Weights of a small transformer language model.
Training: 955M tokens, 7283 steps.
MLP neurons of a small language model. Each row is named by its layer, matrix (gate and up: input weights) and neuron, and shows model dimensions 309-372. Each number is 50 + 12 x the weight over its row's rms, rounded and kept within 0 to 99. A neuron's up and down rows have the sign that makes its largest values positive.
After each neuron's rows is what it responds to, as a language model described it from the Wikipedia text at the highest values.

L5.gate288:33 66 53 37 45 34 49 42 69 55 55 76 66 57 57 45 39 47 33 30 41 44 37 40 41 51 42 58 47 56 32 25 54 38 38 39 39 39 68 39 70 38 64 28 48 52 48 59 63 58 47 64 63 47 45 61 64 44 38 52 24 46 37 42
L5.up288:48 32 77 62 47 71 29 67 71 56 54 40 54 51 30 64 54 65 41 27 45 60 57 35 55 50 39 45 50 40 63 39 46 62 30 39 72 37 24 58 45 48 53 66 54 47 64 60 58 65 57 70 31 40 40 55 44 40 59 48 70 43 60 45
Description: Fires on "and" (sometimes "or") or a comma joining the last item of a list of three or more, as in "weapons, and", "fishing, and"; also table-row separators.

L6.gate1318:51 48 43 79 70 44 58 59 53 57 80 42 72 73 59 23 39 46 37 65 65 56 39 73 50 19 55 46 40 66 59 61 50 52 54 73 55 66 31 53 74 47 61 41 44 53 45 43 60 35 69 48 56 61 57 25 52 44 47 56 39 44 81 57
L6.up1318:39 38 56 46 37 43 67 51 56 31 31 40 46 39 49 35 39 33 35 53 49 40 60 63 71 36 66 46 44 52 46 52 43 53 37 62 62 47 64 46 66 51 52 67 40 48 39 49 44 22 55 61 76 33 52 61 31 44 35 37 41 71 67 22
Description: Last cell or header of a markdown table row just before the closing pipe or line break, such as Notes, Report, Total votes; weaker on phrase ends like out, by in prose.

L6.gate247:75 32 41 59 76 61 55 56 40 44 41 32 60 48 49 38 50 53 41 41 51 63 46 58 53 49 47 43 47 50 41 67 53 59 58 74 55 59 65 50 54 46 42 50 68 37 43 62 62 69 52 39 67 46 59 63 61 61 60 54 56 53 54 58
L6.up247:44 42 55 66 65 57 43 73 39 47 42 41 65 37 32 32 54 67 27 34 61 63 53 54 60 55 56 51 54 52 56 59 27 24 52 54 53 46 63 53 57 50 72 53 43 41 40 24 57 42 65 75 50 63 63 66 35 30 63 39 78 66 76 66
Description: Second or later word-piece tokens that complete a split word, often names or rare words in lists and tables, such as Band-el, Jam-el, jung-le.

L6.gate937:32 50 53 37 55 44 55 69 53 81 45 60 79 49 44 66 57 58 41 64 30 40 58 37 43 42 39 59 68 54 48 32 60 58 38 56 63 49 63 46 63 58 48 39 35 42 61 42 40 42 44 54 58 58 52 55 31 59 74 55 46 49 55 35
L6.up937:49 46 61 59 43 53 48 55 33 62 52 54 59 53 47 56 33 35 54 51 72 20 52 55 42 33 31 50 44 47 44 43 56 44 37 35 74 39 65 58 62 61 69 48 48 51 54 57 36 63 64 40 65 29 58 53 58 41 61 51 55 53 42 47
Description: Punctuation or "and" right after a long noun phrase, list, or proper name, e.g. a closing dash, opening "(", trailing comma, "|" or line break.

L6.gate176:47 37 59 36 45 44 49 57 59 54 62 50 60 44 58 78 59 23 31 55 43 39 60 70 42 77 48 54 44 50 28 29 64 54 45 39 60 78 47 62 55 56 44 45 39 32 44 64 50 49 55 34 26 32 49 60 36 36 51 35 57 47 50 52
L6.up176:57 35 54 39 45 53 37 43 43 53 55 46 50 56 63 55 48 46 54 37 71 39 37 68 46 60 41 50 45 36 48 50 55 53 57 70 72 59 53 50 49 43 61 62 63 53 52 69 54 67 58 62 43 36 59 68 45 33 18 34 48 45 56 63
Description: Final subword or digit chunk that completes a split surname, place name, or multi-digit number, often in tables before a pipe, e.g. Kras-il-ovsky, Zan-on, 7,6-26.

L6.gate125:43 39 41 64 65 47 55 55 34 57 49 45 43 48 47 61 46 45 27 42 38 40 67 34 37 23 57 54 65 35 31 42 44 50 40 49 44 46 67 40 51 66 42 67 41 43 49 41 43 36 48 42 58 51 48 38 59 47 45 41 43 43 56 52
L6.up125:52 50 57 67 67 33 43 38 51 32 66 62 50 69 76 42 72 49 34 76 80 33 31 52 43 55 63 47 69 57 47 42 62 52 57 47 62 67 52 43 29 72 33 44 37 35 45 65 57 35 61 54 59 66 59 54 50 49 54 62 46 44 45 52
Description: Determiners like the, this, that, then inside a prepositional phrase pointing back to an already-mentioned thing or time, e.g. of that time, from the then CEO, for this species.

L5.gate626:59 42 51 66 74 59 57 32 62 52 46 67 57 72 39 58 39 49 49 28 51 46 47 40 41 56 46 65 46 70 58 52 27 71 57 48 61 56 57 56 39 26 39 42 46 51 46 44 69 58 74 61 49 53 39 40 50 56 70 57 47 52 40 42
L5.up626:39 46 60 60 40 62 46 56 69 48 47 55 40 47 38 69 46 48 70 40 65 62 55 37 51 44 44 22 42 63 41 47 62 55 57 52 47 46 37 34 38 45 45 47 31 59 58 32 74 58 61 31 53 34 63 58 48 50 64 36 39 52 49 39
Description: Joining tokens (and, &, /, comma) or noun endings (-ing, -ings) after a first noun in paired names, e.g. Research & Development, R&B/Hip-Hop, fishing, hunting.

L6.gate1037:47 55 44 54 44 62 51 46 56 60 56 42 76 51 56 26 37 45 47 59 72 51 46 33 37 51 33 45 34 50 44 53 34 62 46 44 43 50 56 33 50 75 27 69 50 43 59 36 64 41 44 37 19 50 67 57 62 65 41 54 46 47 31 39
L6.up1037:39 52 30 53 48 55 52 46 36 40 49 31 38 41 48 39 48 54 40 52 38 30 55 56 63 62 72 55 54 55 49 49 58 50 53 17 55 38 40 44 45 38 60 63 31 54 24 65 80 61 48 48 43 44 44 40 47 41 47 53 57 42 39 72
Description: Fires on "and" or "or" joining the last item of a list or a pair of names, as in "Grigore and Nicolae" and "Sly and Gobbo"; weaker on table cells, numbers and punctuation.

L7.gate1516:31 57 67 51 53 62 39 40 36 42 42 62 31 34 38 50 54 48 43 49 39 33 67 43 49 26 34 51 48 56 52 38 69 57 46 20 36 56 37 26 65 57 59 50 56 70 56 54 28 57 39 46 46 38 33 63 56 43 48 50 62 42 50 48
L7.up1516:35 45 58 65 62 51 50 51 47 33 20 65 38 38 48 65 31 49 35 76 42 52 55 40 33 63 48 51 29 61 41 30 47 59 44 58 36 59 54 56 55 51 51 67 43 46 44 45 52 61 19 46 39 41 38 56 49 65 49 65 59 65 56 64
Description: Comma, bracket, dash or word piece that closes the last item of an "A, B and C" list before the sentence continues, e.g. Rey, Quintero, gymnasium –.

L6.gate40:58 60 40 36 43 54 43 58 60 45 38 57 56 47 40 29 50 39 49 65 60 46 50 43 44 46 54 50 64 48 47 41 36 52 69 38 48 43 59 47 61 46 66 52 44 56 34 41 38 59 39 28 36 27 38 46 70 26 50 56 57 57 49 62
L6.up40:47 39 62 48 40 95 54 63 43 43 29 49 50 63 67 28 33 57 30 73 46 49 41 33 44 43 52 43 47 46 55 48 34 63 75 38 59 50 49 44 53 34 43 53 53 67 34 40 37 29 45 49 39 74 42 56 49 35 64 48 59 35 50 62
Description: Pipe cell separators and line breaks in Wikipedia tables of election results and stats, plus mid-word pieces like Pak-ist-ani, sup-erson-ic.

L7.gate1704:43 51 34 57 31 56 63 44 54 59 72 33 63 54 76 47 52 25 37 52 66 41 50 44 70 62 48 43 72 43 38 40 56 63 56 50 51 41 17 49 56 56 29 27 38 37 46 53 36 57 46 57 53 49 50 48 48 60 64 32 37 45 59 49
L7.up1704:54 48 51 57 51 54 52 55 46 64 44 62 64 46 62 55 45 35 48 67 71 43 63 35 36 40 43 53 64 27 55 40 37 47 63 31 64 45 65 64 54 48 45 50 42 55 76 67 84 67 25 66 48 35 61 38 25 27 38 53 44 38 55 63
Description: Commas, and, or, but, and adverbs like formerly or newly between or before stacked adjectives ahead of a noun, as in fresh, powerful way, small but interesting.

L6.gate2:47 48 27 58 35 47 28 31 31 51 38 41 54 48 48 51 68 57 21 59 66 42 62 59 74 36 62 66 50 51 52 45 34 57 47 22 60 47 64 39 50 58 57 41 39 59 46 55 41 63 34 72 55 57 68 40 65 61 60 57 42 68 47 74
L6.up2:40 48 38 68 46 76 54 39 52 48 46 51 54 65 59 69 60 41 62 39 38 14 51 59 46 63 51 53 55 83 33 33 81 46 59 52 28 45 62 53 53 44 36 50 54 50 54 58 59 61 63 50 23 51 56 36 44 32 42 50 42 46 36 39
Description: Number words right after "the" naming a known group, such as the two killings, one of the fifteen townships, the three buildings; more weakly, "of" in "one of" and "and" joining paired nouns.

L5.gate1707:51 37 75 51 75 65 51 44 45 68 41 71 46 42 41 48 58 43 51 31 58 49 57 39 52 49 55 49 45 53 42 29 44 45 54 47 58 49 37 48 47 56 58 55 61 64 42 63 60 24 47 54 49 40 63 63 48 69 61 70 55 35 47 51
L5.up1707:28 52 36 64 54 62 43 59 80 64 56 32 65 47 51 60 62 56 27 48 42 60 49 65 37 60 52 41 57 32 50 55 77 36 25 40 58 22 63 66 47 52 59 59 40 55 44 43 56 58 35 58 63 67 40 46 59 49 48 47 57 29 37 48
Description: Closing parentheses, quotes and semicolons that end a parenthetical note after a name in lists, e.g. (Lorna Laidlaw), (first round), ("You Killed...").

L6.gate1638:59 65 32 47 58 45 58 76 65 53 56 65 46 55 50 50 68 63 44 28 60 51 56 53 52 44 64 68 44 58 53 55 58 36 19 55 47 51 38 46 65 54 51 46 51 55 69 45 52 37 58 37 60 31 56 34 60 51 56 67 34 81 27 49
L6.up1638:70 17 39 50 65 90 43 45 74 45 39 48 41 51 34 38 47 63 35 75 45 56 44 75 31 59 36 45 48 46 35 58 45 50 51 44 35 54 33 43 39 62 26 60 55 56 63 77 24 50 29 53 47 40 32 47 54 36 33 44 60 67 60 50
Description: Short word pieces inside a word split into several tokens, often acronyms or foreign names, e.g. Adv-oc-acy, F-D-J, on-d-em-and.

L6.gate272:74 62 46 34 27 48 57 62 52 48 81 59 66 52 53 38 48 65 37 44 80 44 38 32 34 58 23 50 38 46 52 39 59 58 65 75 44 29 45 47 65 45 60 41 51 37 33 52 75 37 41 57 54 47 30 60 49 42 59 66 64 37 56 37
L6.up272:65 47 69 32 52 61 55 56 65 48 53 69 44 40 56 49 40 45 61 33 61 60 41 68 61 42 40 61 55 57 51 59 47 60 56 40 32 32 66 55 51 61 62 48 43 48 47 35 34 49 57 48 30 80 37 41 48 63 36 36 62 67 42 50
Description: Mostly " and" or a comma linking items in a list, plus word pieces starting listed nouns, as in colours and, physicians, calculated quant(ities).

L7.gate2:76 57 51 47 52 44 65 66 43 54 51 46 47 43 73 47 44 66 25 33 52 62 41 35 62 46 74 57 70 62 59 39 56 48 55 72 68 53 56 43 67 42 40 51 71 33 53 47 54 60 54 54 43 43 42 71 60 56 50 65 40 59 53 38
L7.up2:66 41 57 52 58 76 50 39 55 46 64 31 42 34 71 46 42 49 24 36 63 44 48 54 42 46 64 45 54 66 35 85 62 44 52 74 48 53 60 38 50 20 48 47 42 38 35 53 70 52 46 35 55 35 53 50 48 56 57 41 74 34 50 50
Description: Word-piece tokens inside the middle of foreign or unusual proper names, often in tables and lists, such as ag in Niagara, Vijayanagara, Santiago and w in Khakwani, plus a few "made"/"making" tokens.

L7.gate1434:62 53 56 40 37 45 39 64 64 46 34 48 58 51 55 51 50 30 36 55 40 45 59 53 45 54 66 47 51 31 41 48 57 44 48 54 35 43 50 24 44 52 38 60 58 44 45 45 63 56 55 40 68 66 61 40 53 82 52 52 44 71 86 48
L7.up1434:67 48 39 61 59 41 45 31 56 49 43 45 65 50 58 46 73 48 59 57 31 40 52 60 46 48 74 54 63 59 39 46 57 38 73 56 43 56 40 47 49 30 60 59 37 63 48 39 50 54 45 62 68 65 30 55 61 64 47 61 40 53 46 39
Description: Nouns right after "the"/"this" that refer back to something already named, such as the painting, the work, the film, the genus.

L6.gate558:37 29 41 49 57 50 49 50 48 54 56 52 73 48 59 63 46 59 63 35 57 42 77 70 52 26 86 44 39 37 41 48 46 49 39 51 34 34 51 49 48 43 56 53 52 47 30 60 54 44 59 38 46 74 40 64 64 62 32 46 18 48 44 52
L6.up558:48 40 51 36 36 43 59 60 58 31 19 33 78 60 62 39 38 63 50 46 52 50 33 36 49 53 54 47 47 54 36 45 38 73 29 53 45 71 54 54 39 61 56 47 48 43 58 34 76 52 67 67 49 43 54 57 62 50 52 62 54 46 46 67
Description: Mostly and, but, to, or commas joining two modifiers inside a noun phrase (a large and important, a small but interesting, 10 to 12), plus scattered mid-word pieces.

L7.gate1132:56 50 62 33 36 51 39 57 59 40 32 38 45 39 42 62 50 54 66 80 51 34 42 48 60 58 50 65 70 33 55 48 80 37 47 49 53 50 46 41 60 53 55 41 52 56 47 57 54 71 52 50 47 66 40 53 59 48 42 40 50 67 51 53
L7.up1132:56 57 48 43 33 39 20 65 45 49 34 45 49 35 49 51 50 42 51 44 69 29 40 54 56 77 45 50 55 53 60 65 46 57 49 67 55 41 46 51 52 46 55 44 55 50 54 61 58 62 41 45 61 59 43 24 71 42 62 23 57 55 67 58
Description: Fires on the first token of a cell after a pipe in wiki tables (numbers such as 87, 0, 2) and on inner pieces of split proper nouns or words like S-op-ron, T-olk-ien, In-it-ial.

L5.gate383:48 66 60 30 60 44 60 64 53 55 48 37 43 61 37 67 54 59 44 78 49 38 57 45 49 46 56 42 49 65 39 67 57 50 67 49 39 42 54 59 43 48 49 51 51 41 55 44 26 58 59 33 30 51 60 65 53 41 52 45 31 26 47 49
L5.up383:38 56 27 50 61 66 54 41 43 56 49 59 57 37 56 54 59 47 36 65 49 35 49 44 37 19 32 35 51 37 53 66 51 57 53 53 55 66 69 47 65 48 24 63 45 40 60 60 82 53 56 51 49 58 63 41 46 52 59 60 40 41 55 45
Description: Final digits of multi-digit numbers in table cells and stat lists, just before a cell separator, e.g. 39|9|, 42|7|, 6,46|9|.

L6.gate1721:48 71 41 56 46 60 48 64 52 43 51 29 44 52 58 36 41 30 69 40 40 38 74 37 45 45 62 60 66 58 62 23 65 50 47 44 42 60 55 52 64 62 46 42 62 57 48 46 57 55 56 52 48 48 50 34 72 54 57 45 41 64 38 44
L6.up1721:61 92 43 45 64 43 59 48 45 48 26 18 32 50 46 65 24 73 73 58 71 31 65 56 57 32 32 45 48 40 56 67 45 61 32 54 57 41 50 34 23 58 52 71 51 50 50 54 48 60 51 53 42 48 41 53 56 47 39 41 44 53 54 51
Description: Number pieces and pipe separators inside wiki table cells (47.32, 23.1) and ISBN check digits, plus stray mid-word pieces in prose such as a-us, an-ion.

L7.gate1189:46 58 51 55 39 51 50 48 33 57 50 47 55 52 62 56 48 46 59 46 46 52 68 70 43 57 86 33 43 54 59 38 26 65 64 48 61 54 47 60 60 36 40 63 62 62 48 52 31 38 35 48 55 36 69 52 63 35 33 69 61 47 54 54
L7.up1189:61 50 46 46 30 42 47 52 54 37 50 54 60 50 52 47 66 68 48 69 63 50 57 57 59 58 59 49 50 31 67 48 43 48 60 47 45 57 50 36 49 38 53 42 69 53 47 50 55 38 37 55 63 48 40 29 46 61 40 40 31 68 38 52
Description: Mostly "and" or "or" linking two parallel nouns or modifiers, as in "the nature and cause" or "19th and 20th centuries", plus occasional mid-word fragments in names.

L5.gate222:45 52 64 45 56 27 53 60 42 45 59 54 51 38 43 78 46 65 34 42 18 52 39 68 45 33 54 47 54 40 40 43 62 58 62 78 43 52 50 39 49 52 50 62 49 50 39 58 64 57 57 64 55 47 31 47 41 63 85 12 67 50 46 33
L5.up222:59 64 48 41 53 49 62 40 40 31 48 47 43 22 59 40 37 47 52 60 66 47 67 52 48 79 40 78 37 53 64 44 58 33 55 39 39 31 58 60 42 59 51 38 62 29 54 39 37 53 44 48 54 58 35 66 43 69 57 53 61 59 32 60
Description: Second fragments of words split into tiny pieces, mostly foreign personal and place names after a capital like A or H (A-al-st, H-ass-an, Elis-ab-etta), in tables and lists.

L7.gate104:40 59 46 37 37 43 68 54 75 68 52 44 53 39 56 56 55 54 46 48 27 27 58 38 48 50 56 67 39 33 44 38 27 67 52 64 57 64 51 53 59 51 31 41 54 50 44 48 47 53 30 58 45 59 50 35 43 39 41 61 54 39 64 53
L7.up104:37 60 34 64 37 40 51 59 35 26 59 46 26 68 62 31 58 53 59 62 52 66 42 40 45 81 54 41 49 33 74 45 53 55 49 48 44 50 33 42 66 45 71 63 51 41 50 52 53 56 39 35 44 48 70 53 61 67 63 55 52 45 35 49
Description: Integer part of a decimal number inside wiki tables, such as election vote percentages (39, 26, 76 before .37) after a pipe, and line breaks after article titles.

L5.gate1249:47 41 75 30 58 19 61 39 45 41 54 46 46 80 49 72 37 44 42 58 46 49 51 26 45 77 50 55 51 39 56 55 34 43 51 61 54 66 52 30 58 52 55 68 42 62 43 34 38 50 35 41 29 43 54 63 34 33 42 62 29 66 66 45
L5.up1249:57 72 57 23 60 26 51 55 41 53 59 68 45 42 57 30 66 33 45 29 69 38 34 31 62 43 55 32 47 50 52 55 52 58 33 51 47 38 33 46 61 44 56 25 45 53 41 62 35 55 39 51 63 65 67 61 76 43 60 56 42 69 52 72
Description: Interior pieces of rare surnames and place names, such as c in Jac-c-ard or Ric-c-i, od in W-od-eyar, B in Mc-B-ride, plus the digit 9 after a thousands comma (16,928).

L5.gate198:40 41 53 43 49 47 36 78 54 62 10 54 37 37 55 53 53 48 40 65 60 44 43 62 40 50 58 33 54 56 45 18 43 57 53 69 69 56 55 59 54 30 67 47 59 56 33 42 38 55 51 49 51 43 57 57 50 39 52 50 50 39 62 60
L5.up198:51 55 26 78 47 47 56 61 50 54 51 45 40 60 44 54 68 40 60 65 50 31 57 56 54 16 44 59 45 54 50 55 48 58 47 41 49 29 54 42 40 47 57 47 54 55 43 57 53 34 49 46 38 62 54 55 48 56 49 22 48 43 34 60
Description: Mostly "and" inside a noun phrase opened by "the", as in "the Hull and Hornsea", "second and final"; also numbers after "the" (fifteen, four, 19th), plus table pipes.

L7.gate658:41 35 46 37 42 62 46 70 61 65 52 54 68 40 60 56 55 43 55 42 57 35 41 58 49 57 45 45 47 48 50 47 72 66 45 44 59 72 39 34 73 33 51 72 59 61 38 33 32 24 45 34 60 77 34 48 61 52 44 60 43 66 50 36
L7.up658:39 47 51 20 56 54 69 41 42 67 40 40 62 75 61 53 38 54 45 53 42 41 34 58 65 41 49 47 56 29 70 60 61 60 48 45 57 60 48 47 37 20 52 52 70 42 47 47 40 45 59 32 71 57 59 37 74 60 30 51 51 28 34 70
Description: Line breaks that start a new row in sports and score tables, plus mid-word pieces inside prose, such as ov|ary, con|ver|ts, ex|empt.

L7.gate1623:45 42 42 54 66 59 39 65 38 40 71 59 38 65 52 58 70 40 43 67 51 56 46 50 65 54 55 59 28 31 48 49 79 63 50 55 45 79 54 35 58 42 47 68 73 57 48 61 55 22 48 47 29 48 57 39 36 58 57 63 62 34 33 59
L7.up1623:51 52 61 44 42 51 25 62 58 48 68 26 55 44 38 72 34 40 53 59 31 63 51 41 35 50 53 55 55 37 56 29 69 57 66 42 50 49 44 48 45 59 33 50 54 56 56 56 46 35 67 44 51 49 44 60 55 52 64 58 50 45 33 71
Description: Last sub-word piece of a split name or number, often in table cells right before a pipe, e.g. Sim-one, 35,6-55, 2:55.

L6.gate1255:35 48 58 41 46 62 42 49 48 54 50 52 71 35 41 62 57 46 35 35 58 47 54 42 62 63 43 49 43 70 55 61 30 66 58 22 62 69 41 44 42 45 53 71 35 56 59 42 42 45 24 36 45 38 42 48 55 44 63 35 44 44 69 53
L6.up1255:33 33 54 55 35 49 47 51 60 44 40 44 65 57 65 46 37 37 31 48 48 62 32 52 44 65 44 54 61 46 48 49 65 45 39 24 73 62 58 39 57 67 46 51 40 51 53 42 65 62 42 61 44 62 66 36 42 75 57 34 69 50 58 55
Description: Second word pieces inside rare proper names or technical words after a capital-letter fragment (Psamments, Krasnodar, Zee, Noddy), plus cell-separator pipes in Wikipedia tables.

L5.gate233:60 38 50 62 46 32 46 54 44 41 64 41 52 38 67 61 36 57 55 47 34 50 50 37 41 28 49 72 57 63 46 43 77 49 45 64 64 66 52 52 41 49 44 48 48 51 67 53 18 54 51 57 51 33 26 49 53 58 62 45 57 50 65 41
L5.up233:49 44 54 52 49 44 28 50 44 49 51 35 39 66 57 36 63 44 62 48 53 60 55 40 37 50 57 63 57 47 59 37 65 48 62 47 57 53 52 43 57 65 58 62 48 58 48 41 29 70 32 49 33 75 69 69 34 49 63 63 59 55 47 48
Description: Line breaks ending table rows after a closing pipe, and determiners or nouns opening a new sentence or phrase, such as A, This, the capital.

L7.gate652:48 41 76 39 49 71 73 42 51 62 53 52 69 39 42 61 37 55 57 44 43 40 60 55 62 38 41 33 75 49 37 58 53 53 44 38 57 45 44 57 59 44 58 45 45 34 59 35 50 45 52 49 64 39 46 50 43 52 53 60 65 57 63 56
L7.up652:43 59 36 30 48 61 62 73 64 42 41 59 60 70 45 67 74 68 32 47 55 44 48 44 33 75 51 48 63 49 58 62 62 64 41 41 61 53 45 56 48 47 68 53 68 63 61 50 41 38 38 49 59 46 36 66 42 42 68 51 34 32 59 30
Description: Commas (often fused with the last word piece, as in ation, or ium,) ending a noun phrase, mostly in lists like "a weapons company, and"; also line breaks after titles.